Weights of a small transformer language model: width 256, tied embeddings.
MLP neurons of a small language model. Each row is named by its layer, matrix (up: input weights) and neuron, and shows model dimensions 48-239. Each number is 500 + 50 x the weight over its row's rms, rounded and kept within 0 to 999. Numbers have three digits each.
After each neuron's rows, "fires in" lists the words (lower case) most often at its 100 highest values on Wikipedia text that the model never trained on.

L4.up749:397496608508491568521489429598585528568452489480392496488523585419510467433436457613486489504535458540471549448486571508454529471491531471512476462412531533474598577501510547494445518552499493483488458447484458523442492629354511539501538540493502500509485526544515526513541504471496568527514511459572515523490513472536521489517414591449501526467531560468480544422618517518525405494641593522570536487533449574438456567443566560436493533456550503513469478432442516445497559529470482446528392458391450417371472475511506500456501436526435544455541525397467540472461401475480530555
fires in: "up", "some", "most", "upon", "addition"

L4.up1108:435526422432524449480569506494495590532488468414590501463611487455439447476478504488557388552575452554482520470556443430488485514494520511432459527462478541517470629527504527445501458516461573417408494525519412522545443465522478556591488499591571453532463392490580510543476411489485489505438558536499486409517535556447553414495465509537441525492392519516418470518530480511619544487559421553470522420452453471475480456586461428529534561514458545513444586482451495548432416444535512518425430525516580425490534523506518428521527534517512612425454478488524504463513504472524462517
fires in: "left", "later", "moved", "served", "up", "received"

L4.up1186:475501522501522525545572503587478511465485523525535504479498474615556476573435557457495504567498595596522499528555404394459466546452538525457577479404475461411520603549394544487461576551558485560543566440489491463500512503461492525413477525458619536539496458487497446454494537501526548438481443412464470560531507511421447483510428462510525416502444499496486496461546531535472498418459473407408566406531524464493440612497534534478595473459579516428502496472535508433520525455436522558474544392522483512521437551566423537520489452468520566528516467534516500422481447528525463547
fires in: "american", "german", "british", "piano", "germany"

L6.up340:374479476530547544545470561541511462522526509506543515410558568503476529495533486505489561520509437466508477524515537543531464478401541471451543383530539509404500393467559559466611482491535411491503464479564479583542515449459528317479519467541511415468488551505575454472449526550534507583453462439572444436524488464544475537472564542471432500506573524576447529446499531496491516445504470481483567480446552550503484558473497496526429529412472465446540543482452546515449524454511398433540466484504600600479505410592528532407419540506584518513599583411525383511513504491576538507
fires in: "30", "25", "26", "mount"

L8.up1350:485517489568454527595465486465537501520509540562504564552511456577516422431439413472474439475456490518485542584472486526501464480489466416467543424579535498559592357500530491518459549551498457551538414466437437551469522517564420631520498522459416528517503532421440485452596458520441481500466476417471497548473493445487506553503553557529536554387492488587563513506446521510604475481598428473429527480612509544478448566506539443518580585436488541449443499452481476436471453557467541467536506470486578535475509491504552479464508512480442523523548492514531566514529428359536532482
fires in: "for", "to", "in", "forces", "about"

L6.up1104:543416524463486428519491535608499465548432582453454523465522489528465535499539385500543432449537399424448596441510548533525552476499568479529516585496496505497523449510480568474479499403562468461560511520466472514535508518472407495453433450583472559354467446537522437524534559512529557494542507555474534494616627586480446544459527542581406525507534530459509499571515394505556436406424511481531505493478439581593488503518409531499618517439504481611416481413526486472521496444487505579488421509481479504416472455449560514509441425590456504565435457511433541439477513535474542556
fires in: "it", "original", "credited", "credit"

L4.up712:412546497453554379415536533486492492418527443477504419420547514520538453513518468593539555522412388491470469478507563496416590526549458489518539469628520493568548508559458590437369481568435457526560537490408570557531471517495489529530565466532471517539530452481380457470456394599577510542588478551502440476513541537523464511515430490474468447456491521498450444533588509537536464473452567527569544484452419558584541499511518600508585522467465444538553525445525566547412458498408499552592499591537511477485542480499454465493507435448497471530438484492429531434477473366424466584
fires in: "well", "first", "successful", "success", "end"

L4.up804:564479458500450477516535502571460416542517515472497534518528417524525467453494536541452514467477489483529453394506403487464564491472610541491421445480517497569570419496504558527505462430414475485547438368537595512467439399450513424434499441505490461473485511473485498447527546398507445497541457571487484533466555508539462592587430481429469525523379522519589541544457522565556505465604439594529434441520530503503546561452401586386436474501536441537515499407547545455553467539548579503570538447522526532433576547575467508491482466557561521462395489485528490457460531412545439518
fires in: "for", "chinese", "forces", "chicago", "world"

L6.up642:493450595592447529449546534530558513518486527516484468535427391457491429525528508509427467537482532531478537541528499580457464468462562461444460555508481468491523552475508507475514533494556493555566521592490495499493516518498604523446505491561491485550552515495456461527524377488563522457483502481492429530517502438561474520476496459538558475532507527541501475481399425538517420442574447535511417498491430469473527533559329535436568555499455494504614446497511478457461400533487532556471586537454483475452513534573430473422382509561480556511521592463442534428443539498470513485
fires in: "that", "said", "though", "so", "what", "soon"